From a checkpoint of a small transformer trained on Wikipedia.
Training: a variant of Muon for these matrices, 137M tokens, 4194 steps.
MLP neurons of a small language model. Each row is named by its layer, matrix (gate and up: input weights; down: output weights) and neuron, and shows model dimensions 16-111. Each number is 128 + 32 x the weight over its row's rms, rounded and kept within 0 to 255. Numbers have three digits each. A neuron's up and down rows have the sign that makes its largest values positive.
Before each neuron's rows, "fires after" lists the tokens most often just before its 100 highest values on Wikipedia text that the model never trained on.

fires after: "-", " (", " un", "\n\n", " \""
L7.gate126:104111107082110135139120159144084162064105108133151125114114139131181107082152155150092186193135120131081088072125145152077072136192072081160133113138151167120110091057128129120079129092129131162092146156150149134199139127181081167103170106168075127111124118174096126111184180128143143195
L7.up126:182098128118095082122122104162112199038166139135106156110140098112102099100139064122165087162093075160173106206121153074080160094128137130142114089115135186160132121147107147122121091091092079131087137089071140185186129153129172159105123074143124129138055146176132147111137190170175101128
L7.down126:072154106119081154122131075054110097169138126122154161155128189152118148121133212123160102108126158139094150093168190200137100135151113140164143147121121098062086112144115096178142185142118158210099101127095171092128157150069128116106132127121090158165173143127110116115170104115127105136

fires after: ",", "'", " and"
L9.gate309:126159130137127039143116129104111152149099135153142196131153175121108113103104128088094111163161023165127139126133095100143188097045117124146123112119099061147114116200093126171150117145125150128099085058132159141103118127153178125105096164102162106127110110083073107122069131118099135139
L9.up309:059144165056145242127172136163056154163115104113113125151127156106102127183124144118114152121148085149109133200116116147099160109139087106106146138186105112095160122129167162168135120150150156076101106151095154163123111133073140137173103160153149133151072120105106112142092142131138104071
L9.down309:129175064188137106101083085101163129165131106088086138074137171178159140132144097134136097148102150103119164083143104124198165062100151115079135115100207196149125159127112121120113154092138085129132160155188160133183108168218107149098098198124143155147119101128136105154130090107100150182

fires after: " The", " the", "The", ","
L9.gate178:132114157121126127070142125163189106149123124115115128148109115096134132118135091115170174074104109149058176162127150072119119181161124097141101120163116104137093120141109123124160123140098111107114087116114101138126147098135172093110123096208088180156116132096157157107128124095066168095
L9.up178:070136151056158164142166125195155171171195160107067144138112129146122165174132088153162145122150128092100138079126096066114157095137113146139157129172130136123106095102094085106091083105132110134111130122142155109104158096131092126088148093115149096167136091094088105132109165118108077166
L9.down178:092119070143129106133113132079128113069120124152101146079172104080119151088180207128102097086140172087111111096102119160129150125125150178131123163089088156087134156142146143117135137119123103093160149044102098113133167137044111159149141141146132090121087131179108093154149131172120134169

fires after: "\n"
L2.gate86:120142106080118117124114140135141135110198144074107124080129133107100158105115150121158171127070103175129121099158137093097080068136091157170178153143117090125142107115124127203060150150131131083178138133126085101163126121078145065139143128160138193114156097108089134072170108134064113142
L2.up86:120145127134119198118136144163183136157121162146179133086098194137149141145164210150041115167097132133124108104099120138106129158145105093100095136084132089140092155182119157157120149168131142155138178158127160117177067109101137061179162101086119135130148137069141125114131071134119122150
L2.down86:101143111149114179084154135134160130150095139158189143135073183166163144149164165159045116145141171117146115109104099144128142191156106072089106130131143119162102148177134142108159132169150149164156159145105151124160103124125135114161146101089112129117158141093134127139090065163130107161

fires after: "–", " (", "-", " Time"
L6.gate181:115185103135108135180085145149136176144140156106096117124118105104165105156152097134103141127139106144123023114107134050157072125166105113176114130167088175175145108106162117108105085131117135132121118174146142136132118138107079156139184154197136135092035103135088153120094089116120129115
L6.up181:114053105128161117046093128164141167101108184106138126088168120093168135063126151096069181176162146151148120094127177102166103093091105113133129172106113160163179142172105163139166074105134193134135119122145132153111113179088087133046134129081171114129119131095148123078118110163042143120
L6.down181:070143105148098057118101181121056179068168161118188157176104115095156135095135145103163120072091121155086117097110113130144183168177107123106090129087124157131138138072144098109206119121164106180133103120139032120093143172092125146080151155075127177175090179148154099184083119154168128093

fires after: "=", "\n", ","
L4.gate106:159128105161069158090126164117127146116075165171100153043079139107149105111121142085119144166142106098184118108123156120183093075108135108098047141034169165114145183166144136143119106123108168118140122149075184144139123126130176074128097131118148149207075120097076178149112115128131129095
L4.up106:126184170169113123063185151194189170116133132142161178112128149140108102146169096119140116093152149084133108123167153149134146135070110049091153121089122128182148197064131112120143157144151140144115144159182144091183094054137190127137137158095174172122078132108125162136125121124171117141
L4.down106:135187128206105148118145170100104134145118083173135145062147115158155088117152100082126152092123125136123099193115161136117099126135140120108144143140101205137146156104123106085143124089111166136160093169128080114151062102133144119094131156101108166124093115135091172119110142163113135183

fires after: " the", " of", " first", " top", " last"
L9.gate199:165115187128150136135106110092134147106158074072169101128143137092255153131117097114130084130119109151120133082148101164104124158161128100104103162186110100101127090118139126087093073131087120128134135048141090120124181112147153160116105138125120099131140059118133120109142165121047104091
L9.up199:113116159151108165101096124078099163134145093137103156158157113156168119136156143100085072089145119201097071128149105152141144056073214129157090136132156132142150094140106155168114155144134121160066075114178083123099123082130142109117119082126144137175136162138175106114178097151113207102
L9.down199:097076080153194126120143117098140176177112153174082115113137135114165195104140011095123128154138123093085122137128112121126085115134102172157177136133092089136069090112116115139155102102107121143105121026116183148104127132115111123111103097122164108132123175111071129163141127153163123159

fires after: "\n", "\n\n", "|"
L2.gate171:119100091155123082127103129149124111126117138162121155128160151127154173124082112092174148111084154126141101113136127172128106077156186097125117110105073056127069157105154073121112131083104081076141124042168019112193161121122133074125134110186137163116110127101109154147136136052070128162
L2.up171:133136092152087096106128122101052132093092107175111161127161136147121144158165078146119115069129161165128092122090104144095153131113178132146079086117166099161071125190148176177125108093119099099158129095128077139098167067095151127175124107168113102104074117129140136141121163105139136146
L2.down171:084085105110158102148115064134201154174128163136128111090121117135152113170092176124152114090108167119092107104107136126170126083178109133107087135158094134075044104115181079151104154119086084085124108072155072056162142110170133104132133117130135156131119151088111162101166133074105092196

fires after: " 1", " 2", " 6", " 4", " 3"
L9.gate387:109134129081122152157078146121153035175130121115124063130125070143181150168154157163146134140185147155124125147116131082116150080161109136118128107054186107111185164148107119169085090102138101086113128127096104095146135173161184137158156152176161102102130073128149104147094136184163138108
L9.up387:106103124120162102160113096129166129116167187130123111158123096132107131157175075140126121119147099131093130117096099099140111123196141118164122086150163164088103093155188139153132112112130141151143113199144128099076163092125137147202139078153123120133189162094161164143167164131126161171
L9.down387:147125130138149139120137089128134127198108140154120143133153136143035098133149123085135047139150205128162157136162181111126109113089154125125084132183117108175082160106097072137075096128122114162119087194129118122120126127157090145180190098124123119138202109156188095129124148114099153187

fires after: ",", ".", " due"
L6.gate132:087135118160129095187141048122139129074112182184131184119137142199144179143078055108115097148072097097122122171132112103128143102057111089157107110139106129117112151109085158113101168115119121153176134122158087088081138128093085146139129139113128057109099159138119080120109080154065205159
L6.up132:148149167147144071108140152122133116161167130117097129138085112126128071153135150101172208094099094075120102123135110115119175158038112115098191084176103150157136152143169149144141117118122129107159164123095221096147132095105131214061136142159094175161134109132091069100104128094179157138
L6.down132:108143093157048133157109130138125090149086104150144160132166100094132176114115109130093088188094134167095131201144158119098158071124112082122076165099125134096140155091117156101139110137119135172139105097170108145130048107150124134133159095130130125152077142136144187154149101152089112154

fires after: " the", " The", "-", "The", " |"
L9.gate210:117115178110160174103193073111070141182120095097088176118107169107216165150102095152125158090111115181097102162167102155151161076109113130142134122133102157115090054134140080105148166160068173141083118134128092126162146153110144110128106140160097177148129187145119160188118123125150157127
L9.up210:126113154119132125107107116141120127150206109139093114149109148123140177176095111132153150160144135091142085143106096160157088087126118134148112130096087127083111160086105063070083106133142117145110142137076099110146184125126082127122131109099171126126165136153131176186149156134158177128
L9.down210:123157098120121110102128190171122136091130138103174073111129133100092155072147076073155132175160088086138110073139136117149161155135134092128127088116166135154098147129163163159047135157154127109197137125145163202108073198079157085144114084138109101135094088150085090116132105103139103118

fires after: "-", "–", " m", "sch", " |", "|"
L9.gate56:111143110186108098161105095156067142096130097140099085078192154175121100065147130131131091168118138150129045100114151124104172183096064141131162116141087159120173110101196096120147084107104083135155131130073104127154143088092104102118107075176162127109090097121086169111140111102129114151
L9.up56:109170132183109096149152135171149101058121132141103135173110131154163115071079130130105142166152156115123103151177116107118153156148129151155124143101139160087098121081121099095155160132192100119118140096080139145127052126054134131170112114194154164104146102156161127104088112084021142146
L9.down56:159149165100101103147048095104085111115182099078200146150151137161095169067183151147130160150154167117120106095109112090185151076079147151144127165071119154184115125113156129159166157153130108173140063156122121111125135085168142108127141127102130082124092147093104108148124135136166093146

fires after: " M", "-", " D", " re", " non", " B"
L6.gate411:122144143112147142104146101091128092134126132148104143147099195176185086184139125120150106134167102089159143123091096104138093152155106155177093139087102143117081118145146105139156139166124078092097128146167087126157101173176087145094144165095122115157136102150123118094130185052107167138
L6.up411:136146180151137161143196140108145106088094099183115103164150136183181115181200102114124063087116110095167118132128135055134118141114115135130122146041194139123107070109102128121115148112133129100086185174139168080134130114143133217152178124102125189187135125147136130114146128060220202139
L6.down411:088155111103065084125121151163112113189114113112116148097158145121161131190109153104129079115088133182128122086167197138190127101132099115168125149144162066133159129128154090128113132055180136136211139079132053105148156115155142096103077114105073124205100112156098094132133129178108185101

fires after: " was", " were", " is", " are", " women", "="
L6.gate14:082146103119077099033133130110133163113155130196117135105120097100093111142163101156115135136089108136093125157196110141160149135125127145069140080099113160102028116112120166155104122101152177133112106113129049093125192123123075137106242114133176072142132115138136107139130134144152100078
L6.up14:131182136171112103135113153132190115117171142157092090111073156113157155063114119191153096116165110126106129111120150122081072113149132167177150164074131150123096095098113130107121142124077186085050184181158085109058113093125109144183140136071110139104067095154163152134100082156141104173
L6.down14:118094139122094172118145140098052170121129140141136096133165137114083087121153151112109126103067146094107094139144139101157116165137129111116112110104155094097145170184170102131105125117141149140146065044125138142109130135116135080124199112180071130170173169116074046139106182177079136126

fires after: ",", " No", ":", " Ser"
L7.gate353:072098127062177046095188092131165135148134131069111120125128066182157085083153131101166116126087069151094100117148124168181186167081158143111065125150165142106162114148178101141086082162097151107159120165138088140081145158206094141115170123079099079129099103084097103155137155145118075117
L7.up353:154132169166111146116170147114057127115162145092077140123109151153131118147133052145141108095136158122114126126170069133162173118077181068086112138158132135135114162154107146102157054156088141136137100117084167108092143175101160072134127084063094090123167102069135075154161123154122089111
L7.down353:136126137118147110106118183115110121202141150158080154042180096071117139167115105178159129167143104140127108116130116114169125113106093101133092139135127154134099114154153120162059100117065184137154145133099135127148082083105137119208111118094176140132114109168054153153129097136166145156

fires after: ":", "-", "30", "00", " as"
L6.gate161:161085099111166116152116141099084131139109115087079144176139114083150110069141107125137119059103126157128166188127134130171080075130078089148170071178108112100196178087125173153158080108111151142136129133136054111047179124126077140177189172140130180066151111159062154123094100129080174089
L6.up161:121088141081142124194153168095105139106140138150158062164143136149133066116107110125159135126128081138142198161163164106109123148096134111090115088153147147126094133123142105079159108131112137150102146072118165120141158084140142143105135182158098136068174066152104133142128191111142174117
L6.down161:118097133185141139119147105134221100157117140088137164144173171118104141112151075128108127163175149116119148138115141141125168145095155127101155141090096131131113101114091165145136118145152119080106062082112147152162141087125184131098089124078124104167082094146182089109187132138085108134

fires after: " did", "'", " can", " does", " would", " which"
L7.gate97:165120172123140098132119209128106092087118156158059121150129098110115169119112095099089161142117109174170082104124109111125115111147117125120185120146165114102135203126146118195117141097130136098155130120064082162127150100064149152085117119130051096087161128162129149133147098124146144118
L7.up97:124118129133054113102135103114146171079122150155100123137195052090140110112148122076114184124124156140160082149195099148174091077098138100096179112137131165120109160136139094164173196156157148124100136133108176109140145115177150155133059101116089064149152171149112127143120139102124139112
L7.down97:176081184100145108118118121085207130099141187106155130064116107122131131149121180155140121141096114165100114110183206106127131107132109124117183137115137141128091076110140079130087093192117099150135121114107082114150159145148140168100111121138182084148123106092103153143126131122126120089

fires after: ".", ","
L2.gate161:139100161094126107138110061141087148104176103098144133159088070183163118130126106130184105143162168099153134163151075147117143076099086164118099141085094100147204067119071100140164165170151130107165192127120109096109183127157175104129148134119146112149187104125141100121075132128077146138
L2.up161:173139179174132117163119134129163164190158163140125122165140101137128089112181145070114173127068194088108136151128063151115136106126109091090089172146132106113155072134167093129125106083119178119138156127109158090110194154111127106170078096121083045106088166105113149211135165181109127118
L2.down161:171138173183151169161121190102156117156122121177137155168154119119136140121141144078101151105081211104089123159128112148107104137197137061115122132186133119088146115155185131070134101062098172111114118141089163093126159150098103121157102097120116059110102191104108150224153172197152122139

fires after: " (", " \"", "-"
L6.gate2:151085142151080162093159128177092153116096154148166187103129162107090150121172129099165175150073094087099107109110143103040061117125102071144172113171168100181093094156173129159162103118075119111085090179146146105127128064155158132093140140131141149165105124133107200122138064136129058153
L6.up2:210115131140101098152186155176129128117164122078166110097135120179087125149102115102108109152090080134172081124121102122085139167157074131105154156153195141119148132149109116135147110179104148120138098046139219138116104118141156113106089124119190147090114170151059218119096154121144109154
L6.down2:111144087147146139127076130128110152082147108154158142094093173153098120107102155104077148118186131118121141152095094120101164110082125133181172174078129152100138099117115161146141124180145091098183122106168064157114130109038135134122141111147119148174136129128146066139146144172145112097

fires after: "\n", "\n\n", ",", " Area"
L4.gate124:058130155105108102104187154148171170059144110074120081157074170143144094132077110089141089109091107143201142115081162097114171083128176083071113102128092116123136089154163145178081140152150125156119063125188122136173180105143116088123132115123147154133155145091079067111155134090121119112
L4.up124:080173185113126136135120126104172163126167086075114113142085088128134106167086134105131167101129150088163120161055160115116169080098149142132100164158080050140080162129200144132045102113138096140153112123167072115140146047120124123134121084129137153103091170110123128038148060138182163128
L4.down124:159171149084115166192113116096075088172079110158210081123126053151101151112131189145120159160166139100120103147146099119106149137102062121167113127150122103122101192096124114100121091123127112092142185140069097127078138110113133182152090082163110138181082166128133173101115151159159141121

fires after: " 1", " 2", " 6", " 3", " 7", " 4"
L6.gate237:131143112157126130134108124144153092139170082138095138183119136115164086098117083154158127132096140081111134106154079046103143076093119185151187134153086168079145168084165144142122120080135099123119131132175188090190130140134129182101141103100187118063149115165058106139110117080131077173
L6.up237:163088152147152086078155068118103171098130091091080121130136067099069115109124071129122135103135130108150088094155049087210176174136109158140151149137071110042154148176149157161195089093144103117144144154124120145142098166184159159109166124116148123123161119150128094154131087096099140107
L6.down237:075170172087126105155150128176130198088148117129124070108102061123095123131139165073147140141187134116080152135166087078123082148144113071123096066125174082138115182162128194102106125034117113140132110102130109095157160136163167173146160142131135100126129106139124095183163124111125168121

fires after: "\n", ":"
L2.gate150:153113124123186166098126165087142093124151138152145100083113209126119140089161162106151142100116117121129128132134173177134163163127057098181120135079102128146140090146190118149103043151086128128115128159140176091069073140087134135123129162144124161130129124143102147098131131074131053154
L2.up150:160148180125157117144158173138136109158081156178140154083129148126091081113155168180161096116102154062051111130139212149088086098120154136116066141105110166111100134174113136061122136105102117136110202193171129150096142097175109101087110127159150183068127185110144096111121149134113162122
L2.down150:105142157146079091140135153156126154126077105129152147123157088126137102166102146156109109153110152114111139129117142075111090098126206147075121130122127111134110178102078158092161218094189139156129153154158074155178183118160112114112103113113142121103131150090179113176132136182111185126

fires after: "-", " |", ":"
L9.gate98:110070198093125110139110149205115152134153150135124095135156087186172122080077110125146097127141154158158167159147067100119091102142120132150075069133127129181110116128110066157131113133120157159116161104149185081115155128182128146149080172139125157182218119101151085083161132150079179092
L9.up98:068114152063197180115148109159155154134148105161137097162183158102159086128141101121173126089049152073100223107127128073144088152159146160140164097142147108107118150105131100137174089121099087120108095120134138081162083116120091132162138138114109119129140150075089130127093061086152182123
L9.down98:173200100194078153092169126152123160121088119106142148099128122170110152119135143104156118147166081175171074043098164158081178156092130096106098125103153098120101154118098191191126159134128084139181138121141100161102091114124169049084162093098135099112122121112139126132137131160152130149

fires after: " a", " is", "A", ",", " the", "Wh"
L6.gate300:079183097176125092140144159126150113132103146146122105175075110166102108140151104105156152134114134138101091104164131118131127137121115161066140081068097084152122113149112124119147189156108157108150091145134087147086153119161210108133096070122135115076093137143163128122135130170118150163
L6.up300:155165145100187111130129051112110166129106151110150156110115068053097088058168122146067146164140089115161112123110108172126153109143089115124089121122103123103195159134121094102113145163066142110184074106137139155127090153167153058129116061152152144154138184163131176125138132148126139137
L6.down300:127068213104080151135095133135136130090074101146150121152164205151124161149128150161120107109147149144113154156098123108133088102115103142113152136198136127134087161074164152118192111103124101126061131161161194072165165106123106145155099167125087100101159083093062151108187117058159088137

fires after: " |", " 1", "\n", " 2", " 5", " 0"
L7.gate47:076131164134174126109146087074140064139149145117138108085171121058132145193153133127096164121108139142107110079116150118119166064079146112121110085111136189083128139091152109085133138199154095126155125115086086166127113113125102055137096069151090175076155126127149125130108087117097134112
L7.up47:144130152161123193148131139113160097127120144082071085148165117173121128133141143141181094190129082187124063063102180113149129152109130108132134167116093148145157063092130079143136160129080140113144113148147109117141102159160117149171130131148144129178134110091172132134141219154141116127
L7.down47:076188109108164110181075153165094088123064122114123117138103089182188120152139162123152118110145113109104181153149122162157121107137143084123151183104110140143105105124078164094114130134178155162117102056138147104141109114138155143095131163101160084142122090105139163163112097170123140152

fires after: "-", "\n", "\n\n", " of", " Player", " ("
L9.gate419:140160131129139095130099150112166147170140090166120128116124191171127114129132131173142152138080092143142171134143100144130163099064159108092205119167110162124102073136120152140117097111120112144095132080169082141143070114032145150076171202106128163157137063087112103132131175176093175167
L9.up419:159161119146212058112107181156128146133129130114156132086132155176119165169133157122137207078093133103136047144132094175131138149119207095185144133165161121130207162112162126171119094141100153141151121116149150150153098171107199156134153088174093056108079147130091135127077135111129158197
L9.down419:167128155152157168130133095208121113151129133086049087092146065081101104141108119159103097184113145133115156143158133159111116110092111087159107089112159206180099164119093169076103128106172166150149104208100129141111144134094074070168143180149087097126132173134162129183091122179127078106

fires after: "′", "'", " (", "\n\n"
L9.gate39:083111133174150132109154136174210142151160138121133153112156132190134158112135164136147111133119078130162102185063137062129110063105094142145143129136111128141106070117211115126094085154156148085127119143177146121143175124100180135108117066183135130050086114124152123098100114143109128143
L9.up39:139190118160102119139198144236060144128158156193135117107116114106125116190148080089179135157133174111159097117147138093120121113132093117156129094130161151112128107109100136064133163143104067089140094086124138081120158107137140117172168117173114143129101168166139181069102127140171091171
L9.down39:138115122157112121137151090160168125166127091167090117111112150110087122075134136137114074128132120026137111144111075071149149140118105200110164112124115124104126075084018134099165140159165178071088126153179116171093128144124151161132127129131121153134112174101133112179083128170127120097

fires after: " |", " 2", " 1"
L6.gate303:185117205129163055131102224147081112202092171098134163198183128116130142071130130130076104128091148155111169162111137102163144128131144164080114046131092153121117120128133126119118106066125161092118147179123110114107184133161172138111071185114139139117130099150134137175133103150134105134
L6.up303:123097162147154068083112098142127163124144178100146062157192127147176192159109139134082229097158182127081143178105127116093107095145083166170177168119173136094148132152126112158114117097180164090106114135168099118137137082189150190184140136145155182122137155164144119116129158139155162164
L6.down303:105162115183132155088104068176169073098110123145153161131129141106131126123159147035101092143112112105191142160193091130106238104142182143090114148148137118138078123069143109153145141116078136124102161121125171107132118136148086082144057081125161122171098104092097057134184113117134143114

fires after: " (", " |", " 2", " 3", " /", "\n"
L7.gate232:096198161131089155151149117186116125134049114147115160087116121127162133173158103156155124144111117099136127098182113018093173186128171146129133122168166131123104133132173165128126171107123088102098097142171109144165076130129151141074113095136107191116112097078171146061190139118138165103
L7.up232:097102124144088176181140088144134119134133125132110122143127139140158090099137175147137181133088118119168101090102088043117102116173075108148195063099070141077087123081107057141152168131121139140159146138101141166175123141123165089111181092138182150187146067154100078160108110107150153150
L7.down232:181142119081113208155175113151236151111125187147109125150114072114176122072144086126114112122117137116104152119110103096132124128166122089129141158154135133158155136122062078079170142131136139127156143087109125130113148099092090102132190151121198111102147124114122068160088083202172163127

fires after: " 18", "–", " 17", "19", " 180", ","
L4.gate311:103191149114111136104156137114092146081110152136131135178121082142128105077122053144102143091069122103067165100126138066134081151058131113101082137136071146101119153120081141057151092098169178109148113135149120132118123090172144151145121089117102063183121131134116134090138163156077185079
L4.up311:090143087069135132124140112138177091135150165184133157114105104111135129135184161063159074157112113122154075165142142175154139183076144160182188111145108170144120154175104148108098097085117176081111122156164098163107210106123096154055156101168156067154133116099146125141140078116086133175
L4.down311:123153097106103111129083201080152157125140078093093109159083147130120131126086121158123172168121152158087122090130116131051075123135153148144092112161101187144116119100103107124115145167093130161130135208084149170131129145125109089135147160166098101134104146076123101079129102109115142090

fires after: " |", ",", " is", "-", " ("
L9.gate329:106114132113143067081111125163143107193114088121094143160151101054149110136150108127102118114060095137147085115142147155143162179156114068109148111131103181138076167120183172110121098162105075095116042150082104178117117062133161087122151141175154117178112082123124114113157145139175132186
L9.up329:125121163189119067142122118150192109094135126164135102096063114149117108103120134138188094186090102106084128141149124135187112105147167110134198068145010119139168125195151170183108132179134103103132153164144147161110120093092179178108140131146151103162169181098111133125098117135140099166
L9.down329:162141135133152133138124100100084162067107163086133212152138164139190087160107153151076100125162134136094186156063087064088132130122129110104126159145144140137099149083118162156102149140161122141105146200102064129105126112144073114127055188085144153116116138167171091156183081126108104149

fires after: " No", ".", ")", " St", " sh"
L7.gate320:121156088149058076102151106151079157120161141145119122089172190155119154105188056126117118183132109191091133148155180080120163085172101168079067117162137158108129114124097130123138146124116161146174114132134113108149175088136084106128104140093122165160109127151092123184115126150159081153
L7.up320:181130174124185185201136085089124149135131148127115157111072097105139067110104110127127102159112113081069170139126134176111118114139128087146067172124128188060123145130077099105130128171081102118118110174158121155097199127162170167111160170122097122125083150129079093133169090137081138146
L7.down320:143133147169076108114107073088150124109095107148145151125169096072135160091103139065104148169106126135125072128183140143138129107107152147155174135086140098129154125120107119159207114055120099136115137132162132119039139182071161164119155166081163153104126155083183145175129130119177193134

fires after: " the", " was", " The", " is", "The", " ("
L7.gate16:145119103126124120077147114144142166074128130127088192150152084207143141148124092162128134072105115181175104133114079122119192110074169108149095170141128129093155135126128115147142100105080186146102096143082063132134146056132103106094159118094105116138149149158150160150147152084131112149
L7.up16:117130140112072188144092081151154156085113149152138106137102190128150104068202126114128137094100102131177138111119128109122105138160100115086154136105113153127121136188089128125120106081123100098075086121150141051172145166147138142112122178079151134096095170129151096149093116128128132131
L7.down16:051099140085135126180086141103108123125109127124089105137134061057106114111138130061134145188097108105073147173141148132127149146097121116080167119165154056138116135114107125153135142127146092155150145107207136124164082158146176139140156129146172137156127082105103156082104075174147110113

fires after: ".", " \"", "\n\n", "\n", " ("
L4.gate199:053161107130122148131121090207111211117180204179145153153123104135155112121129090090144075136160126182158129111172127065108129053124093135078170110131156127148161119127054140131143083102101102093078135118142150067128129101124111085148120145116151155114092124118064144146129145154152146092
L4.up199:124097152134150147183139148238144192089149150139158141180121115123164197112092101115139117135091139118125129156117135106134096171148139107131125109088139102135133129124150157109138114175152087052097133132133158127111159117201098109206129135147095157085127135080086175156067146146181053106
L4.down199:112125133081164119080151099143135162098098118083170105128134154123112196124144159117172124132076150104128073156170127116141086179152132129120113144081117146125170204124145106160086183146084098101137088101096151101129073113167142161207159128179097133092122179091142133156060125074151102093

fires after: "\n", "\n\n"
L7.gate265:099174208112129132132105105100127093073088169094115127085130184161024083117104116126149150125141108124154141072100136124109073073083116175196128065178129136155175151091097133127104118079152141133119154138097178186166122124063126092109176123121104158166127121145109081153104125176124159169
L7.up265:143204176134130183106049123165135160117111175156173102084082080130088171140169127153152102096095118142109134110135124117110123183122122134133146048106126114129095089150086099126113190140144130167134122158115091125105110131170149142185106176133081123206144118081161147089048093162090144130
L7.down265:149040071135150128138153168071128084184108097108082108106143136085151133111095189134151149126148076122110126177067122174156153142113147143079113122121108175123128119124156132119111147144137128141167127091131090154139113124119140128124077110126103172143133133178116179104164189073151098097

fires after: " of", " the", " and", " his"
L7.gate270:110114162139099194114145136109037131121173122149101130149152197160167130151133130128137124140146150142126118151167139103148093131128156168103142159145148137181070146139094124143118113148138118128143090076131095132162161151162214228130147108133081130149165111123145081135153120128159198112
L7.up270:097125146101112108109155123119072072118145120145145132146157178163211183124134103139146068155099118170130153152102147113169094175138159146098112114105141122164104093079112140035166194148114065128064113055118136118084147117139133169119100126131164122159133131167158103088094121146155146101
L7.down270:161106153116126108127116109125149137128111135107169115105104087085121140093177135151143112115117097074147112161089088161175178112105085076105128106052064208108115100142147134112167150104139137138102148035079155117141121101099097024116067099085141156104121114141149156107122110153134122167

fires after: " was", " is", " are", "'"
L7.gate185:080116156139161144104135174177126148096132188115136166162098091151141134129132094086081131106128081153126137164184089104115125085147110100123076130117101124134120118101125136147102136090125146110159156151100107117132178069130196140122142115102206091072169154127180163129103116190215172166
L7.up185:067159135138102134151159100135178138082140152126053101075099105132080094135089157098079143113121062124092063140205166134169119090132126145186084130155136092118155090174175119127109114147092172099133138107177159173094128122084169166153145120083178139106108154169126157113173160100108217106
L7.down185:088133178161124174140131088165083166152140146123068070161121172130211093175157158095134158123108126125126106122154124110136088139116117143146096129126116111080187169147140091044160079106142146106159173071108193112176135122113166132140095089143125149149158156082145116136071124150144110193

fires after: "-", " was", " is", " •"
L9.gate413:149150124152104182086079177184114166160201141172087140154140173113201135150178145136182159093127129131127046105111147082183143114191129172156105077132092080133167157152144101103172177119117069117142140125107075116137172159096118106112145125104123082150119143095104124078103120144119130123
L9.up413:102094145086137149130159153088169161117134155160126138152129135178165127073170127121112131128073111120093126180109121182155124139113100165161187083121095069092118118135167105153164162114111134143129060091081091058175133126141122148114138171147097079049200116105180130109087141112089118159
L9.down413:126098159125129166111122087152075107162041118125142131149105104104098095161114121140169110148121097123205125104058143127137132179166094134106207065127167081116097046101108177104114146119121111151130182101117089158097126112127083105145132032174152076139161102139173139151167115127109130108

fires after: "\n", "\n\n", " of", " a"
L4.gate175:101180180144109093161070083100107170097158154110080134083132104089166136138096157177130150119159110177155081096144137101095178163166129138176158119096111083101096090115145129166125119137146097059131132177065116126089102154036162100118165104164103159111158124137087164126132172140068190155
L4.up175:109121128119064118205093093130156111142134122089076144112128135163112145110126117118163189132114163110137156134103090162102140122103178087118124113135126096145079118178168101119045113107126137130148129114169117139138051163111130127141082172141115135116148121133139080131174118110123191158
L4.down175:090123139126081112163126120121160119167129117087090133107150145189109133140134122134166194133127145098145159164088116165077150116114175091122131102139145102137103127163140123123042128080142129124125148056185090116159058171121148129155121166123153134130138111103117089143167094090096195138

fires after: "-", "\n\n", "=", "|", " Summer", " Player"
L7.gate372:099114101094117142113142172159171135102151106127110104125121193174151093123142166173196102077150169125166105146130110199157104114105144164114093104124109116110170095043203139134112120153111141077136135159122128122171138126062167156098143090112202149125107130092116110105158150122136097159
L7.up372:151140099042115189134125149180111101084098077185164133164115196199200109167138143129097090120125120174217151120137121138124108173129081145139151136107160074117187126119107097111129122124113058158141112189078106150126165071101103069118105139134140094131121140093109153120114071154128122162
L7.down372:115115149141144096153113147112155094123099134120120096111157173122133123053126192137149111060172135127132073170128149156147104143061090148148138115132114115114134152096180131113123131133072127098145120173097134161102118134085125162080119084124146130173094155108121097076129222106114112162